From a checkpoint of a small transformer trained on Wikipedia: untied embeddings.
MLP neurons of a small language model. Each row is named by its layer, matrix (gate and up: input weights; down: output weights) and neuron, and shows model dimensions 48-175. Each number is 128 + 32 x the weight over its row's rms, rounded and kept within 0 to 255. Numbers have three digits each. A neuron's up and down rows have the sign that makes its largest values positive.
After each neuron's rows, "fires before" lists the tokens most often just after its 100 highest values on Wikipedia text that the model never trained on.

L8.gate147:119219123039185111081117176112132097141145169105141097106132141151140130106101087179173113144101121169212066116200078118153140121154119213128174113129131189099121125167138120119095167144135132127112143133107101179157148140102159113113163103123058112062091137103129149134130174106179134156117155145109139083168163124118104176123125132128118149100123099200142160130141134114142130113088
L8.up147:111121052097150080091183128095142134124112210054116165116150126168095156128157122094107107157132100141115145112120080133107132155065139202101163170107090169136135122173117134174118178136126167092110166116091094102128132101098112162121087086128189164167139087100090182102166184185177155141151140158136094069141141113165117110088152117193128152134085123128129112081132123091142119109099
L8.down147:089101169137096119106140062152113117183150164100072130067182102151141124113099126136118115149114148176169122186100074185083137148131203131102176152189124095128195115112106137104162154120119150133140143066138124127177074123110141100122121125123119098176113121063129171161169162138112157080072116151166086106134121069126095216152123113096110063115109088114112158178128098134071129147122
fires before: "ct", "ad", "ction", "g", "vers", "ll"

L8.gate317:151172084187103093160118082146057180114164071153102135112191079149105117130131131173157069069131161086152138158183100108177146144174107101085124102070132122142127144133167182121152079111155131066060078146055137103182145128173169147119058154147163156211144151085119164067176210084085148131075111159148088121100116142135153120172086130071100077115134178142120155142108090094139131097142
L8.up317:172117138176064182137131164169133186142164154151190138131111125131111060115126135096133148189113084113096108080058069076100138129144138187150139103144118103070194095071146110154143096166173138142118173122129088145097140107141150063137105172152145172159115141078105076089100170130198126129135128165194143119170154137137133091136160102109079137115124139093169124125109209111119141076136
L8.down317:099160124179152150173135092099151077138138194134104149081124147078116124129074113110174110238140106099128120115151125144082111108130165115076077131149091124104126120099155103115092130101138094135180125051091143117125120140153118103111097153135150173098100165099115119102120090094098163118149090141105120109114157167116101145115064132154153195067140120130155148129121179100098122145152
fires before: "==", "===", "The", "|", "A"

L6.gate262:123142155184155145095122141115106108144192142133116138070128130123134080112158151105105143115097097118124140075130035093135140158125108159131112076086099154105128165105149123162190122201174138089144138100165135150105153080097064159107113064127083147153146094151115149139105123088143185136150152115096158110097177100171138138092081101123125147126152140146163110099129102159095118069181
L6.up262:149136166127129151206090168148137098095122163174142120061099159119176091181167149175161146105109143113109109088131114098081094114157085152109175105134149081114132158131144078171109118153094132163151127135127143174088101095104161149115107051100109123119128068097142115143087110144132134092077149143158169138157149111120054121079068114095133142179123104156063094123148190180156126112152
L6.down262:181105153121163137144123174119113033178134145138054129177155070174160143196103157114082101118126151169136120173190137163151106168110134141142099060143107095123198090149112170172119138146096149114133131180159135109053143112133052117082145106112084193188141161124130085126140115118131099135134107156097092122176144095164180167121052117079089142112123094162112147117116121136164153136108
fires before: "0", "1", "4", "2", "5", "3"

L9.gate247:121140137148147101147142070122136141152126113115075202134143166121129133145166069122128168141133169116097105096170132104199137085219091104173108122153065118141115146066176156094127150219190140154117128129139093135097160146115123059127115128132159167134160154146137113167112082120086150148128129142179107110181108151108098118087119090136169104119103156145110147042170106077103119139116
L9.up247:118128107120114118123161143124127124137123089105126098129151121059129153088140083085165123184123114090119104105112070170145091156114107053097098136122122171144142141095126050166085148210068100116120099120149147111143134147164142061166084130106123177138193123157148139114129119141087050194167107113086097153118087119162101165141123111145148209099109119095119124127105160154173093174190
L9.down247:097137112128136116168052099135094137113133084151080198166092159079130128103112129086122092155127071156103151151170100142076105048109097126096141160125135076167092143068192074116119093071157110109157112151113126126128128160157189151105166174190129126106115116189123065160204110115128096059145155144132122115185178123147169142080120101182123147114145134153171096162121124087099074158093
fires before: " the", "ter", "and"

L8.gate300:070097116084125129107114092089141077075150102148105054074130154145137128206191108131077102183148129129184175160130111074123145133126137153150065130147197103112129106171067167156110121103164123118191114076150121093081144146136168102123151157141154141154150140163133139077178116110106110095107144089141089096139090149147083133089168141094079131079165116152084122201141102148079112106122
L8.up300:078129083150158145143117113127171160143133146132121117102183117154134085170120057111079117157216126112132156104121118119138130164119104142097128132162188130122148104145132092163100115135140122082179130131153098143091165169161175121104116155140104051141174110117099119115141073119176150154162118070100119060157120140165132159134127195084151093103174115148135128153184064120101186132149
L8.down300:097088103138129094111147125093137122127121073162068115124181094131122089139152107106120143149178111091140177099128105121117120117074137120151107201105171148130158149144138139178150060105147143108189114093148132085113125141152172084175127128127163094150148086159110121081132152115111099114084120110105130112126140119174107135102131168117199096141139127188131141097102107127113139080090
fires before: " in", " for", " at", " as", " to", " with"

L9.gate264:119151128140141192103232129171118163167144153059069138134116123160153138138180149144118128128114105126150101127124087117160165118119132094080162137101108106124112062106169170141088133139139183159096109082085160141148068106128136083095125088120097095078094090114086125091164159158165100112111132117128199128166160177089112076149116112149082121082125199130162109121141101126152133123124
L9.up264:126082065158149146134163186190097124143163126169132148075121173154150080137096095043046104101142081136138155105144079061130095147130141144129143126137068136148144134107134162142172086145182158095161049130113079109134142146105139133104143128147085125097122088104223115139142128117142176154098100123166099168122114115092195093091146156103196161144124120127074085171129096102132161094126
L9.down264:202090140150123144165094057130154151114139084121123116116140148113134109125081106144127097124132167164129122138175113122063145090219114077097125113129058099118158064105102124128108165169113166128118150084130173138123154093067133117085140119234071147123156109143073166127131235164099102148123176137122148179128140145112095133134095111197095121122110159168114128118166119125132086134114
fires before: " the", " he", " they", " it", " B", " a"

L2.gate45:139109139127073089112139149091155130100125152050105066165124133127116131144057109207106093128090094122106149142137131078126142132103128115118115091132164159078095132101146075112163068153121123126143125076173142102136140157141079074135150163088116114135138145147140137075134115125169174143141147170131133150154164140121097149147141153097099123138094147085104161101140092147135132095192
L2.up45:151062094111095154082102147128188101053147093116152128135137096137116141082154137126086059137105119156128149125156109109162159151097115026119095131156170143078169107089103068115119123126126126216156094147151112090156172110116095120137115074122101127128140158109133126106126115131080142146147073125115039190157167078108153163142106158083102133135093186164095078168081083108114137164108
L2.down45:119129142131063106112113157068190167036097132086159141174135132088140138104086112199165084149121137158130147180092137126141136150131160096123105105107095145084101144056129094089128098145171144107138143190149128182154137175203128132122080114110123110122151168086122151134164080171133127192131180160110113138126088136068156161137173105110129094142109134129098132125120102148131107102093
fires before: "ro", "ov", "ove", "ies", "s", "le"

L7.gate93:145104142102101116074122109143112170107127076148118063078101101173083200104182128148152124144084083079104168115097140131093167137105156153172148163134133055146130108120135156082119100166153156101104143134201095092134153122131106110158118127110127128122109105103190118134131123085147099144107122150133098120150114163147084131114180068103127118064126148166153121107065073099191109181081
L7.up93:120121141099089127157160153095216080118094168130155162176122063111112167140069182111209160135088093129060144113164118108125165142146133134089093122045169089072103189112110152123128152098141130106125125112150108081136166209097092131093135144093130118154157140120066116137146100116193148077102122116169147138194142084165094093202136075099145135126144141089139173135125153170119084132153
L7.down93:148114046132115116143082120173148118118122166119104153172145090126161109106157133141183110158114132105147121141120065122066099168123077099109164113091135112117136173151107121167189152149201191085080094123143114151090105068126149133153095105079092090122157123126095161160117123113162077110146112081169102132140162080143059124151134144065161093158155139128165103075183121174122118122076
fires before: "ro", "ract", "ired", "ms", "rol", "est"

L8.gate179:144149165132095106150135110103128074160184078112154130108093126210151089135183140150147096138164128185124149151139103133135158180179128169078107115133088130127119123108113096068134136144076090130083109142148127179105138123107123147152178113143150115107086177101118098150113135146098087093153201144138074167144164068169144086130163139095137100163186145093132108101105109140106132155109
L8.up179:115138113132107094133105126106156167105100144086103094123164170129131139154122126156130123078127148218110142171141156166129153135129188133109133140125152155094134141088141165074082103116121105104164163126098164089119104054148120060104115112094128121100124140055126130089148153149101134133102150191120117104128159123157129091196118090100029111079152183159191119157096165093099107096101
L8.down179:145113112138121139179118127167144138128150123139167113152082167101117116129098132187127117122111216092133067179114175128138121178171111066066129122181132128123120078117110116136107131110119120119134117145178097087142098112145167144103082179087121146150148125120157221097165116151149105094124143180144150117155128169116127173104042128104099162116116156115174122131104102117197115164136
fires before: "od", "s", "ind", "ies", ":"

L9.gate34:114176112053158110095065142142185101141172105156129093126094043130062093138124121136117095132111091111148105130143119180084089113138132111134111142107153128158125109094069151071143143141120076151203129164076197131157064150141184067150108189131146123124131115128105091165123145113115130113144135085076154140095143101099179133129111137097135111098132129080140166172145126156103104187171
L9.up34:085090053175191084130085152126108116145086153128092089116102083108101131081169104136121119213156127087127082064114117156050169118204130070192162185171164140171122137136151144154098194056111071102138164153110127097141128113121094079148129085123111118081097137167117163093199126138184110127170057104134138115118098117153138124130162108170146074084099155149162108145066102105177068115075
L9.down34:150146142119160118108046098153119134154128094147089163142101114214172099131181170151175213141119058137119134191146144094088104180176151129057120092149168137088141167062069098088148092168152133183080072064130180129127091098114131143118138161127158152126105160142101170128121113106119140130138123116084133079113159110097147129148121109116143135127156106127147142105073171137120155187187
fires before: "ted", "ts", "m", "qu", "et", "me"

L8.gate183:154108115102155144135146099143128121145114097137092122116130146139156116130164151165138132083181112166117155085194081169156106165144154163130095190088121144084171167119108089115095078186165142074114143179106078168158118067133178171111159106141142084122147177091110103159069138120177100149097116079140089087132136110144136120156153171182129148160132168136097121140149096088081182125084
L8.up183:113096100152154150108123172140113130122178104151109093133120154126134086075122118088113120103108138112129131151168179140078110154099151167165103123115105151125188158184115127114104117137212156099097101146117102100119161152174163132119111135202123169086163147142158147052132126188124104080163119058097092123114080130120118148083136140148134138101183097163151110112170157165149115139096
L8.down183:143158116150134126138111162095166147131136122126066104146118099104083088140086149089128120148133086058098114127153066075141111066084200140072189119132178100147163187120108057099152080166166122114125101101132113189145125145079175163153124090150120093069094127156079073148171120113110158114137140152104211153122134135142066124067143128191116153171209179136134106135102063090135115121089
fires before: " in", " to", " by", " into", " from"

L9.gate151:095090119099087149126106110115149127115119135139135119138130092116120123088168174050099139179150119164080094078141116145110136101162139202140097149090146156201093125067154167139077103146153101069150130138060138133082145155199116128161127151155128121157122087108136206124102101112159117127133131155177144133136131159190139095108075204140106130058087073108082113162113128070119185164113
L9.up151:116153108138138097123127118168110168105135140140116123149139104114170092160154071199142147158155083121111123164195173108092088144117125170108115136131160151127081091084080141130142101131110109063156134127185054117105131108136102134094074155105149121153121098116074140151188092149153101117088216129099095109098146097099057082166058150133154111213083174114146155176087133091101085141118
L9.down151:067131153165147133081143119136111147067150121154172141116162092088159162199133102120122136186119169075119154080150109111107087161159136129155122186144122078154091107122063213112107122119100083155166128180142173078088130138118137153131123115167115150135183121135140113164155152156141098155170134184133165114128138110046134079140134211083087108087159129077166074139068146115110109118174
fires before: "==", "In", "The", "A", "===", "On"

L9.gate237:160110129108109126106161095081174122117151094100030044099115121100119133199118137108124164083106092138101086093152037145154162145144189136095113095105103101106079103072177126134146121097136097146104176132173134179193097135139082110116126155093172091165172121148132141145152123143135106099084172112117158142138174108053141104134113097165208086057130194127179151118118104117153108123114
L9.up237:126116127156161185105116185144203103146080096120101123113198157068124163150115101069157171072131149095073077154130122103047153137112132123078125122174099116116102133113172095120125109082094123086154122173164129158125115114130143145107111069141151109161120107147101133114132159137157130067116121149063137157142111158130094120139097181147107119160228217110098152190118134094171184088125
L9.down237:124178130174115093138116078150130123123118100015052136101111082144095182109120094071124095101154117153086070139119154180118081150071223114068112133128164194157093143131182115076127123176129109129157094138113106087159154134132174100122115135173151147137118119129109076105134093096125139137144078159213082184116108087106141109128076173138145110095171090178127139082142164187153119180092
fires before: " |", ":", "ri", "ries", "ry"

L7.gate130:131082144161184187152107132111109137058127134132123113109077071097144155140194107128176144118136122129058156169152172117120155156116094164204084160089169113182165184117089107142134129111110144070087125142134106125164116091081146129179123094088121119141150149117116139122149129134115131113095124161170094124121080151096127121177103098071112111165122143089159156175198096066170106140089
L7.up130:153153109092174131164130160168100108145118126092143110147103175110142177123124104205144130077166145113129123111126090087164154152085199160135108125153116116134151157211134108072162131142084185126118142107115141099126119091125133111152151112104141148159130150141127147141105072104132131101095081132152108063097136186137123115099115089105097123144136096078126155118154188090138134134074
L7.down130:067103141123135104141174129156089131161126132143110081158121132126056103136117158101152097119072140130133150138170148147067137124122118082097143129100131166176100068020132109141111074117135123112139185110125137158087111147137128134156158121112105127107086085199127101071228141160155124089068125122132160078150119128110162131160119106123133121117097164155149138157124087162098075100167
fires before: "ted", "}", "ion", "ter", "ent", "ript"

L6.gate1:117086152120126124092130116170137060099119122071102165112115123119150118124122090103142140162126099138150089182153173121110170133104130112102128132136098131096121096114105100167062072132198127088086138101135163098155196110082090132152151085162133159149129093127100103183145151108146167095109081135122161105182168143136119129162125179129079119105133137119180149222094109110142130129119
L6.up1:138193120180187115076120074149148095106070154125106140137125143116096160181131124157111097156171131133134122155127123124184145083092139071112167144144092143186128111127123114187088154148160088105137138201135152098199137104169124114126089125158120109132160091111164089175194095119149177126115126152105102072070125131107133109180107147186130127072106110141171199142186140127176090148138
L6.down1:135120125143143099136153125136138131156154170055172140093065119089114087204091127164084144070155099134079179132116150158127141135141131085126132142155122119118091086188131137197150124098113110090197124185122116113077164104089129091166109113091118108165149154159137120104096138154110169101136102143141105154087195142118091089205050129132128093155115154113101163171169103139090190091133
fires before: " |", ":", "/"

L9.gate128:100120123120104138153128160067120163147117108116104124111135110152109121080112120150104153170133178124186123135151059112144097139178109131111084057129197079111102134089113076127096168102125113132162083150158152134120105133158147170146109108169143128153159135081111133119143092127137091077159191074147121056181178160132203120154098180145155147136156101101125134081107112083209152141135
L9.up128:125136143178124189163077102134130117094148096150163082108138116083100141141090192140184089092180190140124137098120058158133072135106158141136185064143087097138120072105119139106146076155149114195085136128140199123123080146173142156115123140115082123139164085051118162129172101143172063118140117107148099101113138209096134104184084148113111169093108135076162110165145117151140131115144
L9.down128:102113133169103145173102127181169132149142118115174171153075103089120141065139048157143177110110114159139153067152179146113204152127158141162123100160109155146151101150081141151129114082128174129132102154149140134143086162112113167140127130073092200153045154106141137159127129173096148110144146121163109126109135110138116096126100115077091093146157145084130131088115193124093104119145
fires before: "|", " "

L6.gate310:142086083129093161103109095091113146131173148132168132111193108132192119183181136117166149158096167107095111135162166110165118122148168137166112175121104099159126112140073167111165105058150106113116095100103128060093116176190137101180104128078128153082119087104157140079193087132087085146119103124127114114166140133157115077090088164114170119145162099103095080156086120167183140079092
L6.up310:131180128110075145144081191124029152081136149134121102144099155081110138155176116151171136123113159095091133147119106152173157118115096137157133138088139149157165107090163162099145088143113121142102139152098090124131130129093101148162091195120123144096112173114143113119089088118061128123076125112116141135162101106101118207144147140095152115142155115133122075098114140148091094108017
L6.down310:132154136110118168111136204112123174158145122145106070132148104132137152096088129103087089126152080123065157125152085188104126159151194107178097132057144159137092085127125147068152189112153104082132092129138127117134147107118143137151129173125146227152125152104157103109113117135162153099096101128189150134152136176156106126113067069068144126107161101153152060170127140128111050159066
fires before: " ", "z", "k", "ed", "c"

L9.gate319:097060128136093069081097147103105127193130156188144119164060096186176077121160094173153147120108129151096135142148124113124113184096131089085133114140099148100156123105162175140102099136137117097100124102108098151182084142136118120146112068113138134155142171055183133152099142134130136118125143125113164118113144089136111144125148082124161188176069124116117162202081124103116184153128
L9.up319:131160189157161113082153154131144067160079179142131118161152105176082141106148131082101080154074135124098146130125133135174093107152156120138102090132135133160178154151188138117132132089133153129149141097195167208115174039087103161102130116150150109121150085082164092131130195118160106152143125148142098095111153081178105103102113088168174100107114143140151139094156111112082080142130
L9.down319:177157125123121091167155112167106100086138098116093148139128128139123168111145168122098096152044093119127152133141141067112100086121108167160150159119145120109160145158192115107170107133142125153202170212105091152108117108104136093138175167159174108080156121129155132198162132131164144104161095155159110129156131099091097102140129091143157113122116127132139151132157157127162147106131
fires before: "0", "1", "9", "2", "4", "3"

L5.gate203:163172129098114144123140131088147140109160068126168126102166157130159134108130100153123134094039114092138138111144169106112168187142097119156154151105142108151086123105157058129146116124100085093116117160134059176148098147146166154164114120070194088167162118181147081153099107121089090170089163120110143182144107095160067095131133075132179127109166049160126157121180083091142157125116
L5.up203:162133077201123073106128153129139176139088117112170158151145102125151142120168156159169107093159179104129149147130142097162088141105115048136175095124130140118193104110155104099172146123078168073099124112080097169139162136170152136050181153130093129124150123135144102047155139140130118095132079167127139112082156085137151116138142104157201069114138180156110123133067165139209136114090
L5.down203:135087184122171154086139122116139111135080126130156156118168116144104195028107157142099145113112080136125091101193086078117129146083149121171159100138136160071064115178093100126110148091109136108138109174100089158176110128125095118108088125068156109187150047190140060142161120096113114152124141132137119099196149070191094139123164115105127137129161137171089143090085122140130120159143
fires before: "ract", "ro", "rol", "est", "stru", "m"

L7.gate267:146159085151102121149116101152130155130161134113127172094139199066084106138118159063129160081124122118193127105124116186105123171177092144137135161133124074116145175141125144146214006134140113114181113134100139160123123088102071132102135114101161094143140085073132115064105107100083139142133148110129094128136140162130096130127094096151170148142128151120170120118074145135150167208144
L7.up267:156192062079068179094168152132098106140149108105117134118067144121126115134175105178043079087132115156040178108136168066095133082089162125100092176125130179137130109102126132177156124108183156136132138106116134127160156107187057120179155186085142112142085174134163107100138119171147134148123092133076101124118116111175131130145085123163146083109134158118185136086094094135134099121085
L7.down267:141071183138120178103138098172102154125220170122178109166129123099066117109160110161117143162124122118092148106090128109133101157128139106145137137160167134162107120107123125114170122121162169161120169107091133162108137120083115119170134168102112111095065144097094064173107098193128148167133107101095144109120197133120166128123142158132139130131141068132114086193098135129082159067141
fires before: " ", " P", " –", " Go"

L7.gate155:087170147083069108172101150100143142116129111127202130106183125137181143102175118139153164105171176076141148126143111148135121107116098077114165138119111123164166101156138172131179152099164081192136173116096046180124152113145102148118094104195143152123112134072114123148116138085095204162081137118131138107148188134075094137143150088146114192146158156158227181076163089174115072130086
L7.up155:125068106136078074133099171147106132091160166125088104170105156101070166125119167126097090105122140145134120117117079146118054166127160142147182215140158099085129173143105153121123122104153127172088085093121101148046148130109158129109122144168155127112175155076115086123111117107125133152115130122149193098164124162130111131089133104118118174125204169113108115113109127097152091097168
L7.down155:136125149069153134132110140136133106124134138181120077127123113137112079180111141123104152105116117089144143096093163149114117127137130136190127177108110121061128142132152143090092175156135065121158151104097102158137108177154086129062155074099090160122120101089169106166059175122124098153136086154129149187114164201160160241176156108155115152126099134108182172104097121159087129134149
fires before: " |", ".", "–", ":"

L6.gate223:093165132121149160159125080117151120134138148137107133200079151128118147177105104136117127122121183145221106142100114102148126140177137057127093156120162064167110128140124130064109085149143158115089130131123149121142152100059156171162138137161117174148108068105154165172145116113146137105092108109150149110147103153168082033121132130155158135126104061147128161127154121060091120166165
L6.up223:117103181133135132173119167157067149105162216131189118108180106148113138122155112169207158137126076076111169095089151072129110177138118118130139077099123103091137130100163075185093115139145136094143123114094088082164141093158149143125112123132176114153113108147103084079156139118136172163115162112066176125110124150183094136103142127082093112159101083066117128152138129161150100109115
L6.down223:115167108158163161193088086066132119137170158132103139118134097140087109175139116163121167103081142134091139142177069126103166081103041076126106133082075125087135058133122105125153162114072113120069194146171180123112124050099174158131085117115168199132121168107159150128171099066082142138061121165115176116143167161093120088104155113198144151168126086164125060110138154126081168155094
fires before: " |", " (", " –", ":", " Re"